Part of a small language model's weights: width 640.
MLP neurons of a small language model. Each row is named by its layer, matrix (gate and up: input weights; down: output weights) and neuron, and shows model dimensions 272-527. Each number is 500 + 25 x the weight over its row's rms, rounded and kept within 0 to 999. Numbers have three digits each. A neuron's up and down rows have the sign that makes its largest values positive.
After each neuron's rows, "fires before" lists the tokens most often just after its 100 highest values on Wikipedia text that the model never trained on; "fires in" lists the words (lower case) most often at its 100 highest values on Wikipedia text that the model never trained on.

L2.gate431:540477486474494539514477477499515495521483490541526465496495495501454498506457481512502507493483489532520489469527538571510505535486515484473485500499489485531488499508469483518487503458510520484489517461480458435519505492500511543499505510500496461510474513545497502471547498535498440487500481495458482503462472550454500495525479517475511499516512480509477490530476483535530488470515493469523530520478503500473506484451514506474501437471478539507446439460497501522492484481493497505525497458488469498526486456489549524462485499508508506501474507541490533475518493467538522485487492489479497491445487539478522496531534492530521495543477493526529479483514508506484509488519502534493422522464549489509493528490473524533492527527499484509483483500501523491459487584497503
L2.up431:457509502530468535512494534493475492482462525464511522487531488523483489497461540541525485473505476507523482467490499516545489574470514530517520544497449496504516457497484488483506483462498490493485521510511536517528509494526501498443455482496464516471520545510522470502542507468532467550450493471521522514505488484485524511478474490503476499518498522515506493476534497517565552503510489481507494465516533510501559483517496527504500514483460522511446470502514532521474541441487482521477532456491461464493522493485551539501513471481494496493524464515529517467516502444512533515540529480493448494545510524509536525477504512516494483488491496518515471506502471462482530475522472497509512493524529513503492484498483528495519457498488535512575506488445510494509527477450490
L2.down431:487462510501499472464484519509502513480507476523490452474521491510507474522498496472509504530466533539494470478514518514456522468508431489522516498534527478482534496504530491472526477499482535507504545515461477469520490505463543433512483491467561476504490511521445478478528517518445493481524505513511506458505510478520471473483484477541527524484500513515523486520492502509429509476460500455533489511462494516501507523432493499515523459487503474472507491506508522460488482501475496486503500532524500477513481499504552518466532513504543526516475457503485555534487525465510465435496487505536521512473543460499491499491483509533541506513540495524485486489476542494498498526490521484510499493466484503493470539448471494497421505452515512466529522485575472447492482471484478
fires before: " | ", ".", "872", "% |", " |"
fires in: "1", "21", "1872", "22", "25", "18"

L6.gate524:515523464477469524518524536507496504482526474527485562475491511469466495497457462524482505508498515447478487468470484503481538494479474506458497496488497477502520533489516464496537497521466517485492516504537513514520500484509526491486481505479503487494487566489506509464521444479487457508535540500504525511498486476542514514444522473510522466502518481516498486524414527467486499499489504512487525556507547500519536487476519530516486492506526461513527476459508481538459530500502501453516517500570515501463478483512475536514461560480466507492471466467506517470514516481510532506478494513472485505465470510481499476530491468537477456527513485470483519503506536523483519517516537530521509508525506461484479486488521523534516458568489476491492460503488478481570457507481510
L6.up524:541493481519493490465501537471480473488474469454484549501553480471533494487485416474428492524488452461493533511516506503521480505534500474493536508513548496502512490524536487522496492523504463518497497473534498482533528492516480500519496524489488514449507479475468501500485487483516493509502515483499506513500525470515513522450485472465498454504458467510478532514490470513491497536464517513500491517529533521490525485538506474499488464472503457487530485487472507517530477454494465539458502476509544480490499488458525503489479535503518512521494444536505503498500494495488467530521478470493477476506532500497532529521499514491516525517519498496534514474503499530530531476480443488498515571497484530507549523512483460431513472500511471460500486515516472505536483483530514
L6.down524:492523494508479544487518531492531515505513477490497514540537466527479496482487497542513471475497500496507474500492490510495522499523500504473489483523481478504475482472490470524467461531487509499531506490504475526491515474497514538492489523549501482473485493527499473539544482497478471430506513525518499501488459470539511482476507485431484486536518553480507500521484541521494548521542496510471520530505509465560438552463447502467484506479495513464517474529574466512476494529533464516532516507569415505547521538514491508510540481466471494480524520498520507514508447502485497469510490492481528457496480530520488529489486492465485478493526508504501520528495463527464453504494508543506486476495498494500546491507485485510534526500505478507512501520492527494477458543460494
fires before: "022", "021", "023", "020", "024", "025"
fires in: "2022", "2021", "2023", "2020", "2024", "2025"

L2.gate662:519513507536472478498521476515548554490527464526480515532539522507518510535515532461520491522512509520496508508469480444491465509497484545517478543536477488498489468505490488476514516529509480532502521507532482575506518451526527458469467447484488497478492519518495539512548490477515519519519470502485441506494481530461498520524504531539472513460461513486560501496492531505499501521529438522469510474497487496486514484480489517487482504481479473502515506548483499471526526536492504491503477488504526511483532497533474511490536452530483534498526491492542482507553533502488511519530534476513547537579487529526556501540504501484546534520520482499490509478473478487511543503502443469510501504513510509529563520498509512508497453484478503541515516486518529519487500510505488
L2.up662:491482454528514532489518462491485514467463508541542543535499521505434512472477452511515517466551520534478486523497532493482532509493518554534513497504472452496464498502511476507523510490462509501502441466495480506489492482495471503466485507528480520474539500517544521468464484476493485464515500495510486463531501505411419504481470530509492493519457443486526483466498531480517484507539504465501471568547469473518539486483531520474516496553504515469498509516484528482503497481517538496481488484525499520482456468488501517473484501517478514471519460498510534551478541482526470511461515505505522525527545529515522501502508480501513539532484505505460516519466475481446498491499518478502506462528480483496553476471477527494511471510462492489483516518485495519511460467471491
L2.down662:482484505478521487519498531501510489497506517537502470520476536537514508548507496495481484483515475472484493492472486448519499476496507503493533493523507510493508492481487464499510519504478526517550514461517483499565482490525479507480478480483491476473535515530478508514485485507493464518480473514460479461479534525497466494510453490472468525432478478489544460478472496522485481492506551466476517576567510520518521504469481505474484470525495488478500544523501524543507477537480501459521509508532505506507505524521514493477522528511488503483498471471520481498507426483472517481512477504520495521557477533460506496511494529519506508557513489563494511495503478505450530570493540502535486454510499491515505514416503533546511498514523522485491461498541506544471547526473511
fires before: "1", "2"
fires in: "in", "march", "august", "june", "february"

L2.gate1244:505506508495467461502520503493534499488498488458524495506526484494476525503417475512448503490504466497474487513490500483490531517502479531497448522531529507498490509499476530522482569500534489481507535519534473501483484520496464469507485515539491504530447499487526498520466503504530524505511453530523494476485498508452496480474512512489456521421486502461533487508459513515516501509534491517460483471504480482459494511479544546530524513526550458499500481480477479493526485509522533504502486446535516501495449530501532544484532507452474488484476487509493486502520539506479498525495528493525539531523489516495520538560494491457483520520493476494491514480488489475503504479507511540490505496475456526491494503521503488496530476500495538516486448501514447529503457470505509
L2.up1244:478487521471511503495503504490551541467513465479504483563495497505465509492527510467439457495491491504484491522508499523506529500476482477519515501458490515494509495494456495461492506501482506493548524482522476523476478506503504484490526464504447491459489483520496467505514487523472546547524509489540473485522479494487452519496504525497522481484475516518464498469498482518490496489482542509513495527487469437510503471458517521509487510479466444470484559476510485477486551464481517494464443461520493521513486520514460562481505522498497476504478521527481467532468491514512467501509489503532450503498520490512483499486504500489466522469495515491509495456429487481531519499500517488497510520513430500497540492540505517493509496513486493478516489586493484523485468479525484
L2.down1244:500485501491521476511529494491517518526510485481509476474528480511474497484526540491497488485519503492474508469536474554483510482512488558523479503505513499507504472469483485484512504503469500471514482543508494471515505502544533470532472515490510489509551463479509487518513481515526529516504519515515514466484456492458475506508487538500520492446423468489496473502514516512504479526500539473484488473477526454509526505478504522521503467477507474490502497475517503484469510501507519479481521495486533518499504554544550495507500529549531493502496498499475475514523481477465493481476492506509483577489476558502478487511499485523525533522517511506504496545449530498523495501472487511520503541484464531514525485501478516448465446494468490532494508478514476536505479514524469
fires before: "2", "1", "alt"
fires in: "in", "may", "march"

L2.gate1450:456464539483539511495506512491555511503513506514496512534512539549478507489518475523474467451479506482514465538493505470483455524519533476437541468475513526494498491509477513486492494492500484466461511489465505463537518528502517471487504507469510479530487532496494452532466494501511513530505489486531458450475550533507495469490469489502470528482485447491522525470482478521504524462511524510516492512486505471521499489492455516501485503490513515494514488467510504476476484499507478537490508499466484517484500496493468483488456473498520479510462502478493486496525517488483517464525508495467518511569529513506504474552511476480513491497507498463471497511479540493487488488535544475519569488514503547499498496467460486486481488501468465494486540496508487459473506547516483
L2.up1450:557487518504529526524490527508535465576488479490475486518498498507548545488453529510493495481501474503503529498520445489485535473505471475508527528490445453473538521516538528474515499530528539488533494535500472490514479474484476496488525532473525477473515505530496524493489500482516483488505532534531531529508518523491479490496522493521476502515511533494463502511500498472499501495492487515503499526485512467492471471538553533527514551485482536503492505493489490498519486495489471487542499518498517496515462481501498515471499500513490483525524502494533487477501514540510475549526480512506485500468518480524490476484488497483515509504514472509516511515501507492581543490498468519507527491458450501532482453499496521498495475511477504510491506514535466493520495512530478
L2.down1450:492544460514473513464502489481491481476497503492489493515496465477505507493531522472493469511509508521472472451484512491520455520496495510509473521528479513494480502502508494497497526485489497544510519460480547492493522522528508506466470511519500472520484485483434470491509542491502509509491509470462431494490468504541512500492463542516473508546468507414530498526486534497546478506504514482422520506494466489509488492474501489495496450497482485491485489475519488504526489480528508505495482522500512550521519476519473536532560509498461469504567500517490516500468541545485456481474510479513485501538480530492508502520479504556491487517510478473490525484523497481523515504491484521475463523520473508506504514529538482496485505518565453532512508510485519485487517506519482
fires before: " | ", ".", " February ", " November ", ",", "–"
fires in: "8", "6", "9", "2", "11", "7"

L6.gate998:492500453498485491496488483491537517455451474518485527497488500485536531529487508523462496511533533517471501491520516525522507538476521506503489489514510476499498452483539519482512486554507499485503469554513469502484421497562525513530508496521511475513488491481514488525514511528512550511484564506510479475509483503493487500511477521469488501514502486535476494492482537505483510520476491486515491496486528557444521494455514447526475531527480533485516456467519494507520487501555504516483472524485511529522505497505523518535490495488459534533486526510497485500459509519499535494476520482481527509516479502469512538525495538492511472557510531522491496506496501553482498484466444509508471511432533510518492542528501541472486494528530496506516467470501460500482503495498516
L6.up998:477471465507527501486486493475515467537478485504504481528519505518519476462510492507494445525512531528499480496511513486450506519502533490507479496545489506491473496508481540462498491544476517505591507508485443524521499537515500517505515491498485498498464484495462530490485466465514506501500475463511530485513493507502475517485496506493465504474550518531514501499513475479491485522450484500500527544546524542447509505515537466516475526488483543494528492552487476512500464459469467481495518488489524487534486496524484501499484495497476465508486495489557510494497496479507498490509538516523481516473551510456476497538479462526514501500479478536479484495431513544447475468479519502500520525521495536506496477531508466479520514539509525482499512491513485519537491489507489
L6.down998:471537500472476500463484484477472514520494492513525437503470494524509518506521579467482539537464473498507492491494489509485488557526478513509491482482471484490495511479468507488518489544490509504503477507474513498492437513553492512561521495476535512509457509500496484476475489497445491551482493536506500535546443497468459486495515504496530447533506479516459495493518476480489525493510494494488503548530488522435448506481484490520457431468433517525533478497498469495547505508510487477484523498522455568529482493547461481496517482536473536487497491498468466481480504489480519510483512492563485532491506478471482512523488426485478522542462498517437491536519495530482503522484509495469503529494515518476528526498525516534480518543494482502504484491508465475542486498486497
fires before: "1", "2", "19", "20"
fires in: "the", "in", "early", "late", "by"

L2.gate968:514551531542496474490501507493544498476458486479486536479498505491492492497474508479539501505505498538507469476505529460485473475517500505486501489509519459493521507500540548530536537486516455493463512528506543493466486486539547468527514509524493469468500518505530514519489498486502560472507497486501484525519460527495531470496490516513478506477473522509496504510496558484524539512514463506495519464550535506467510474512481524551488520490522434530541531485503473532520460491497474507522505475490525476480527546499504553499472509507493495469520471513458470531540544446505538552493541495477487515535485470460486486505495523495524493524499517487515537454553509516496498485487519511481462496545475474494489545526479480509469461499495484509468503456462497472459547496504503
L2.up968:524507508485520480501514485574497494521507488495529482494517519506512504516506542461534517479532524528532498490480518497512480501512477463506491479527494469474537491421510521469492512521523507469519518498431490501521536464555470463517518530478453507540491516480514499487458493491517518524520491545549478486482525499490481493483462469479496535468463498479526508470472524521474509482495463487519481470519473517497483451520461472460478512463542538524569507503465474502474504539494471469532506493526491538514486504495496496474475495486505457499515518525482482502470480470464546501504494433478526499491469453516542502474512465511498498522495538473460523472487481471472490532492500502518498497501498486474505494487514493489483506509512526500515514499514498499499481495470461
L2.down968:534468463496506505535507523488482519487509482446507481523520521485505522512483473492512491477545500455523523512552550457505493510529505486511504491530514500474470474513528469475494483504500536435499466516479497511534505467564463506461482469515486507510554481472499508515481490552500499520493564475498500514482515480434488486508470554499478528469505531489503494480460526477511515469470512508517505471487491526454447508495475489532520497466540514509509520479491502510511454507498483520506496474512508491492503502463474473507468470513518485464467514523472527463484455506550554546473492508461484498500534499496498516491496482514502517499508466507499479484509471481499442448509490500516513498508439487497475491463483478495519498496503553595509510525457524517467471458481492
fires before: " | ", "–", ".", "; "
fires in: "1", "honduras", "10", "4"

L2.gate1326:493514457441510483487511538497530500501493511475452443570449510519523453499526526508515469505460487495502533513522492486473485488512521562479505524513501480492476482516518508478492542497472498477495520494490518502493486491478460483510480537465512454488493511530501480522486513495524512475501499509503463475480486533503469513491487508465512473474483466523514506502462527490504518519554502524467522489491496460565485471485463480510484514464506500523522485508495502513524514534481511512488492510524491497439525502518499480500502508489478531512499483517511524495521520529505490505499514496525504553481524521490504496513498500455501519501504469499479506478478502476508533466465519536513497495546505509554457516542475481512533450448474528507515504483532502480475500538454501
L2.up1326:521477531495495506503468530516500519435511455514464523492499511543489518480463521470504500495508500489503467490468490546476471526499523463503484497479451513522455492506499475540477555523490532531486518481530483476500470470542531486518523456506534556521504520506470517541521487539509483501521510511489511491504538527511487474443455492519472477456480501484524517467522484520463514476490503554496481485525525469450504519484521499492507496450541465455512522489511509446481489507515482549532500474500495477484480505517477515511453500546533513478484509505576479453516500504506461496467511485501470512503533472543491502490504536473448514520494478503483537476493487505481483497513508451503523516502519501510482494481512499510464506505463499500518487497470479578492474501451504
L2.down1326:520497496511524496467459498493506549532523458470505502486497505510480544479470503500504464458508472514502517510515507508508465499510495504515489505448485503533514551495494421520498472514480502510529548534527499492487499501543477533488496499484494497511467509469525495525489515479495534530506509511471482536495511509516533511504490508524515543483502450476489495501521512498495442493516540524509541522527541524525576489520481486480479525514499488514509503449463485497445497476491447520521475521530491494533524487496499520540461482518520468477537473442502484506502367469532511509446524536516490490494536496537487500492495522531483488485486533507523517542482559494526461477487482517555499484509461477531512537488547518539537532490529466480487496510487487492487513511525516
fires before: "2", "1", "23"
fires in: "march", "in", "june", "july", "february", "a"

L2.gate1479:491502523474499485471526452503506509479507536473486496514528485509515472495515497480455525469468537481526518483496520488519507541530462507474493515498506514411489537487494523524518530490497556463510484476525519514522486534471484481535502486456509477522467510506478491498535456490498486542511501467523496476505467508500510496500494526514518518473536533483487457500490489502470484491508514464511432537507491460475535512516509545529515513475511519575516561529534519495550461518491499454478485505452478536472528518493504520526564475550471486495498489484490491485495471495519561521487509532498477520553507484471489508506518458502551519510524505503526534505491500514525532478486493535482466542441494514456519473493521496530505491509499477530508516491527493456482526498431510
L2.up1479:469488486536501543486471483498515465509491525531500460488526555508543489546478491504480534458517457496485493469535481484501470516451493478513469498552468494495512515537539492465520477499521504477477476502491471469496533511557531509523487517496522494459499510466463486523515492540532417489528501503484509487543534521509518492526486499510505505506509482507527517493479520468491508507508493493477541507505522512480514513520532495531562483450503524514492501523512498457508475524482487531469506518498496506519470458472499470496486501531487497536485512492486488488503510510480533517473531512481501503473504502489463552504500475520469570524494481518485489469480497440445494479472510474509483535488500480503507515501521526512483522536497464494548477530494481494533481505503446
L2.down1479:466503551457493502484519548519507509517507478517511522524479529457510538475505513494497476474505563461518521501522518517476496509531488502482493540490489522461536513498481461515496531518492526493494458502517512509489526532522487485506521517487458517550500508469508517542481462488535502503503498499500497479509519504509479477513466475518525548498546518473447511496499501512488515469447491497489468529512511484499506495461540524505438478501482485520511491501525456473496500472485483505493491487522532507498500534537507541524517539560555453480486496492493510509489400489510488497490482493481545485524481493493538568546493497521505482528505467518517489503465519518469508523468542496515510485531464488537506505494507482609545487526449539563531536514515457514523503478454508
fires before: "1", "2", "19"
fires in: "from", "the", "late", "early", "between", "mid"

L2.gate851:505446501523524541450521490511489484474472515456476487498531474504494535505545474494515517475488491486542516526500520523486489503508527494492522511486506510496521450483490545549482441454479468542515480483524478486492505508471482525506489520477486515520486499494516459498513498531499515509521490434485499548509508522498450534517500506510468526505488534533502494486507495481542520480515502484467476498513470526515524474480500496480474455448451479552502498488471476508534523453467463505484547500456492497517482496524494487547529511461477508510456523468478474506506513477475504497456471506513506501507525514463462513517532511495562522520441480499516524474478542498470468459503477493484474508486462534495486539473516507517513512508527498511437462536515447502512509517541501
L2.up851:471518451485515519485532491502519475493502468433502508498474465483450502501494500515516496484506462521518539526516488485488482496516519494532487531518520515505536477520518512536450486511490541533472475509510508509548488517467490506459446494492518467461509507469512498505479473474483549472507506476502510556474521482483475552505498504452456522498482500505503490471552465499533544500526539524480529481485469524491501493524513483473504463464482485483489508525494472540500535446487508499482479545504530501498497484492506455516544498447470500513498494502522509513502475512480499486473483521487532443503512533512508500500543487521494506477451486504540457508474458485493506491500464512482523542507422543474451540478508486520472492486522511531494486510492485496526502512545488
L2.down851:464578501492451469504502517489560470504523466484530515513465487514486501509469545491552497503487507496483515525493494481480491493515457502547452530508513511524495508506505452528480499510570559510481457502463510506498501526517487455484479461478471511489540534508482517502470481498513454509483489497484510481498500446494484502521500476519533506508447504518503536494519522542502497504501520503562536522486496465464465468485479511523462544547478489456501505476514544490507524517488455503502512522516503480497539505480491600483504496490531482485498491521531526486550523493539510495496493540511506467506514524477454493524486497490520446509457484478516443507493496486506526474505493464558527525495478511472498474497513465494505468527535565477505509488488541481448515540512511
fires before: " | ", " |", " |  |", " | +", "% |", "76"
fires in: "0", "1", "63076"

L2.gate1117:527498511553449528520510481484559505507473485529473510497498543499526503510498535482519470486460523542523493485476494523538480455532487511494494497521518499521487507473529522527487486508510498510487496484507492504503512483520489476535505543516512500509509463456504493538497506530528493462498486488533530527491476505500565535530559499513495505468474453502538518496525527545538513490501460490497472520523509503430487499470483565534527473537489452466478480496477481522469502451539470483532488454546471470477460477519489524485516502483498524512460529500516531516501498523505492488460474435483491532473493537515476473457558500479537478475482526529522512545505531495495529481529518496441507545548487479517531528479487523470478521485512483447484507537518480499479532475530508
L2.up1117:542470477508499515477466495492480537517480473464463510524466480461480468483516464533520511504494559493478446511527506471502536506489501473485492485511528550485552499520500487507515481484469485474496498472528492481569498495501485499488521518477451473479503526521507486487567550474500511529496473502520467493480505518511525485504503464533483471528498521509494509507437477469503509479502486486462506499522496511499541483476469501473472504512517508500483520484507491460487455486479487456463532449464530517524521527485517538484513511547502495495447468514477478474482498457487514529547493553484461485501559479508521472484501492495550533508489504487500515498526521478495507554501487506528509506485540496506525492498527476467473510526468555525485522510521512451501517514488549
L2.down1117:466475524514469490525517491479550488499519462422506558477479500456526537533533527487493464491480481526479509533562534485473467450486503521523482475503527460514461516481518505459514484516534511540473441529523506467476549538529552497465536479495454499515519491476506529444520500494509513465467506516530496532490527500502480494501513506474479488513533489506519532489518552508487501520532510500467493529505502473482517506521475517540534469492494516508427507508507500506478499479459517473546450494507515496474493499504508577546521522539550509561494503489498477452516537517497522508485469482477543469487482499476464501486518514506519432463512527506510495520412512501535519501478490488494485509529479454513503509504493489547493486482521509466470515476507473483501504481521493
fires before: " |", " |  |", " | +", " | ", " | −", "% |"
fires in: "9", "6", "7", "3", "8", "4"

L2.gate181:533506487459499520559512473525515493483469472509501508524489528454525503520455485488501489510477515498542495501484504499468514502500516484499510473536506495530482502493501504519499501484534480468494532501509469516513497493516494453528526524557545542498546545474451545540477510496532540530488501512513484465497492502506470485488497475530500454497518451469496469493478501503496505518504480519493520476551512474519489502463494454500500557549481469489528533513508501494512472448519533512523510486489513524510521519507542514487482521489514469511521493522517558450489531565499498520491521522503505536486528502485491517503518523493510500509516484541495491501488460504506508487471480496499507517518520538520486542538515483469489498508468533494492512516462525504529472525481489
L2.up181:463489524497468502463485524537493491438457494448514496465520491509517521462485502521467514554532495501496505544493482498505477523465511522506534514507551528508454508493484511527501519515518473503514497506470518500447527493480464469535462451499533527529529538499468509545505517502472483495507480542500489507495520517509482499521485528483509504491480518489539447526527513532502466462542480529501501516494523501511472517508495504501515547488493469500501480489512495488500475493527494497496492494477486520515543504469506478496493506480505475505490471475484485499489535480476520490489505489487477513513513522528470516492492522462463479460450527486454469534492492484538485463478460485493538511493531491446527525507525487478535464524506544504512535498520520517468469474506525
L2.down181:481517519472471509449497527536504500503480482494491478489508467508451535516477506559505507496521527514491518524476491547523464558450524507478483526480506502527511507451493505506511523477501468473515450553529487489475488509460510497483496487529473503510538508532488443491515497468509480540545466520466484486541549538511546468467486494536535508495525501488494475484474521486471488506518533513511494536487502534503508501473485491514556538500477493485472462470518493447500467511554478546501487518486485530508481500485522528524507490506531491507517494501465490517474506510532507467535422519500522447504486492490455502505533542499484464468520453467485482505490534515515519495481496440511536437489478537470534504491540499501559482518563539488471532517482534459473454490484500
fires before: ".", " | ", " |", ",", "; ", "–"
fires in: "8", "10", "7", "polo"

L7.gate1335:480524506475473564467505479495490531506487519466456508471483492474466506547501528467478499455497534527511502473489505529512474532504513551506487491503491505470491511493510517489533492531535479467499499455523540526499516493512502513440516512505497512495534473508469497501465504477524540453505500465508514461502501537482497529491502481458553539514506471520537508522482496493498472507546526468473505545529502483521523463457518497525466495422488442562530532485448516463541516504494497493495470566507501492466505467482520519497512502507496522505493528497524553534482510521530528535505489533522472503496499536487514490533546488503543513518507471511515500500469521509528463481470500521488457503546489479500524504509508572519495512474526483510469496533431479442497461521459473
L7.up1335:504491513524508475528546525555527486488437495547502480476502488527488458468539483514509502508519495491514508459491511471522472473517508508517468495530487472535501527517494484523531545474506487490501496480486477469529550476482495497483490467499517440493506544472503512501476527490524488469510519483497488509497488509492526523476499444471478503575519489521494500472449515459492472498502499509449533497539522504498483491461496516495464484463511475476498502518503533540552455455524484509566501519491451497472502534463484426501514475470511485475551482497515499516449454482519480502511501497522497512562541525475517513495493527479532473543523510510490535511523521474520502518497486499489511521528500512502525544509494538477543512553480534486492470533503476493520502467515503
L7.down1335:503508522530444550482533525501471535476474496517488510528468538502483502512501491534482486509535549494482490508508461469530514469536508478543482538489548509516458497496469469490505489453473532492517495527485515509478504496472494473536491522503484505495478501555465494507525511461479477504506470495497475523511488487479512534521492477459515505510508518477479517498491478456491487487489458498481497514522538501538554430463470485474491505518503499504473533532485489533479469502529532464482495487503533484517552489540518455539525500475507478489501483465510450476511483556477521516482488492498468514505517547509548509472496496498504493541565487493489516526451537498522456486481522532512484516512489514522550470493537493496484527511461477485476445501487502495510518443507486
fires before: "023", "024", "025", "026", "021", "020"
fires in: "2023", "2024", "2025", "2026", "2021", "2020"

L2.gate95:488503486490469541470457542551538535481505510478518527504519524496465513528518461545500495440524529533535503508487505546503489500509473496472438525505523516492479552532544509490513489490478469487523511448496517534485504539517495424488504522490498496485502499493452471496432497509502528440501494465490492497517490484530445510539508525482475468506515496540521522485474520472473506480509502490497503497485493511486513469480500474533481478513475478509497508487474474504486495505506502508545429492540512486534517510495528505453528466487481506544472480491514514473539502480501488494509520528554486559504499530496459500510541492520527532535489507502497567476505520515496504482475516507482453501506515526483498520513534491503454505494462502547481560536492444526501476484504514
L2.up95:479480541460453518485477488514529547494505510490531499483555478493471484525464549502456535445472505508463543517531484530471512538533514510487514455485495508518448468499536539477443467481516507478483501468486487546477510489474487488502498503505490484495447529508489510519544488529518493496496513507502500495488518502564490489461545537537480514522475489514468473536499502468466542484510559457486512483488519513493482524514503506518541495497499561520534496428501500442520510516543495487515481508462503525467551529507534456517489485491480515443452501501457481510501467514503506476496487521515513477514529506491498525500520505504523479510497462478481508493468514542525485510502504513484499548514466492496483530516471515474510519503494490480521483500535451472481542533511523
L2.down95:517505484446500493490486500547495484515515497484475520520500543523481484508500484486493477486500480483457506509506529511432518524503453477513514492526527474485506485449498453492530492470444527527499514483488456434462493499484512494515477487456490555515466514488455502557495465514526467533511468491479506488482489508493487481510454487502478523476484519518503512490509500486483499505484444486481473533505458487461536482478528515500474464514463516494555471468514513485486462479493471518493482448527471504471480506522527453460524481511512490499493531493430501512479443496515513507464471492532506519478504507514523533496481500555485503515513467481521490476460487495479489490496459488466492522489467514488491506489533523459517510472492523494540580549518448455469510496492544
fires before: "1", "2"
fires in: "in", "from", "between"

L7.gate1382:505544469475470531490506491507502488502518495501460485489462508454462506489466501530467500498520524489544515528500482515472457483523470514489481523537512502493500510536514521467501500522497451466479490522488496486519508500486516463482491536466473499517512509503504543521535541495547513487478507462479491513482501532474503520495492510448455502529505517494553507531471517511528521478491501484487562556500470482500514516534470538515499516507532503513493538525548475501497463498504463549505489471548504523508539464521545504521457482430486488496480495493515454507474556501509497515517501538514493494522485477473510529471523531516561504514556504493499494498461538510535500425479481504501537481487482530491510547523500522487496516486514489509464510504515521523485489467471492
L7.up1382:503490463497489509530482510535490461503517496474493498458503518472466471503457528521461508465514479504521530539489508534484481535486492479509510530530514528533517521528493446532449471544499481517517504542506550470508461513467549501495514513455483468533499490492474516501529493509510528502488508484530432477498527508542493448484518529464503459495489530483547502537465490504494503458494475489498513527504485492482500523527505511513491504501484518523476528503514468522500566481469477490520479484516503532503544551515531489517487467452542474533506486517538542513493532519470485495461521485496530475502520504523487497495529544512505493492502487482547507503492485504510502468499531497516542511494526507474472512511520518497493447504522471474527525493491519552510502480500522
L7.down1382:529464522498453515525468427510525503506500476489492508533516452486519469504484526477457507486531497533477495481467509546505512506481470510508474475537516504497464524491540485533505518467494523482508521493478535548542556500479519585485514505504528484502475486508462468511506495556469507507454485493546496537538490526537496455458484508582549464518443526522512488515524544529495545527501496488471479443486490491471509519549524476512515498498468517526477483490505490514490495546446480476502503529503503528510523505487520529522482512549458492516481505479523539504497482473472518486520486499494502452520520481511527499488494461483503466514462496530529506472492503488497517451502497482548515449513557485523561511495512518436506484496531463520518511462449559517499513572480535
fires before: "–", "-", " | "
fires in: "1", "0", "2", "25"

L2.gate253:470486456469533542491494522501505546519488490545537551470496549537495493523520480495506524521503500492489484490478489491504553455502471497495469498474469497464524523475522454536475544509508509508479479510478494470480461500490474519486502495543505511498525457470477522496484507506517492540473493486507500503504521525477508480454556546527554519503494510460453459495529482472511462508448517476502527505511536543502481455524515498512513465500483497481485504521526483497503504490491497489519480513508493515488530509494543540515512514502507523488510509486512484496471473523519547516481519496503487482494513473498449530474513442518478491504491528553484452482478542495456539554527525481499522503556494509516509523472502537557458505478527496496515524533479519477489467513534435
L2.up253:498506512532467488488488540510508507507482496448503489509508522471511507516475488506525519479495509520521545504475486460499506585507481552515530468511474535507508526468472512504508528490479536505449508486492523480521512486524517517514478497533507520478444496468508516509472456510464494494433502529522481528484471499530476509487454506493469474560434509507514477492469466483463503490491531480476497474511494461474496528554507511506579497530544497525528502525517537486495460478479461481538451453506476475519520502523501507497470496482490509466485487485509466500492519485550487502496522512531503509545531565486519502485536512528547515489455473525483508492493481455490533478530498477510481457487464509498502479511557489487487499522486505504487536521490499515558476462508511
L2.down253:478515496472526502517467519525458491493514534511478549504490469500516547485550522517533497523477513497521526484521490488486533520523528518490472484510502485491506470514554504495470461504511476488544497482534461491465510483515537477485531476491510489513462507493480495519470516480497527517500518512492520478474503539557532534497496513527490507513551513539508497470463506478495511500499485491522512508490508524533493497478527501492481501532496508482473506491479510494500539533505508514487468487526471508463450511493509463474532501525470497555475493449475522525522452506479526489495486528518501508511456486507539507513463515502493515452491426510476469465482490501475550552505492502501506522509496562504465467498491508498441478516516514501500497537497430490534461498474539
fires before: "1", "2"
fires in: "from", "between", "late", "early", "mid"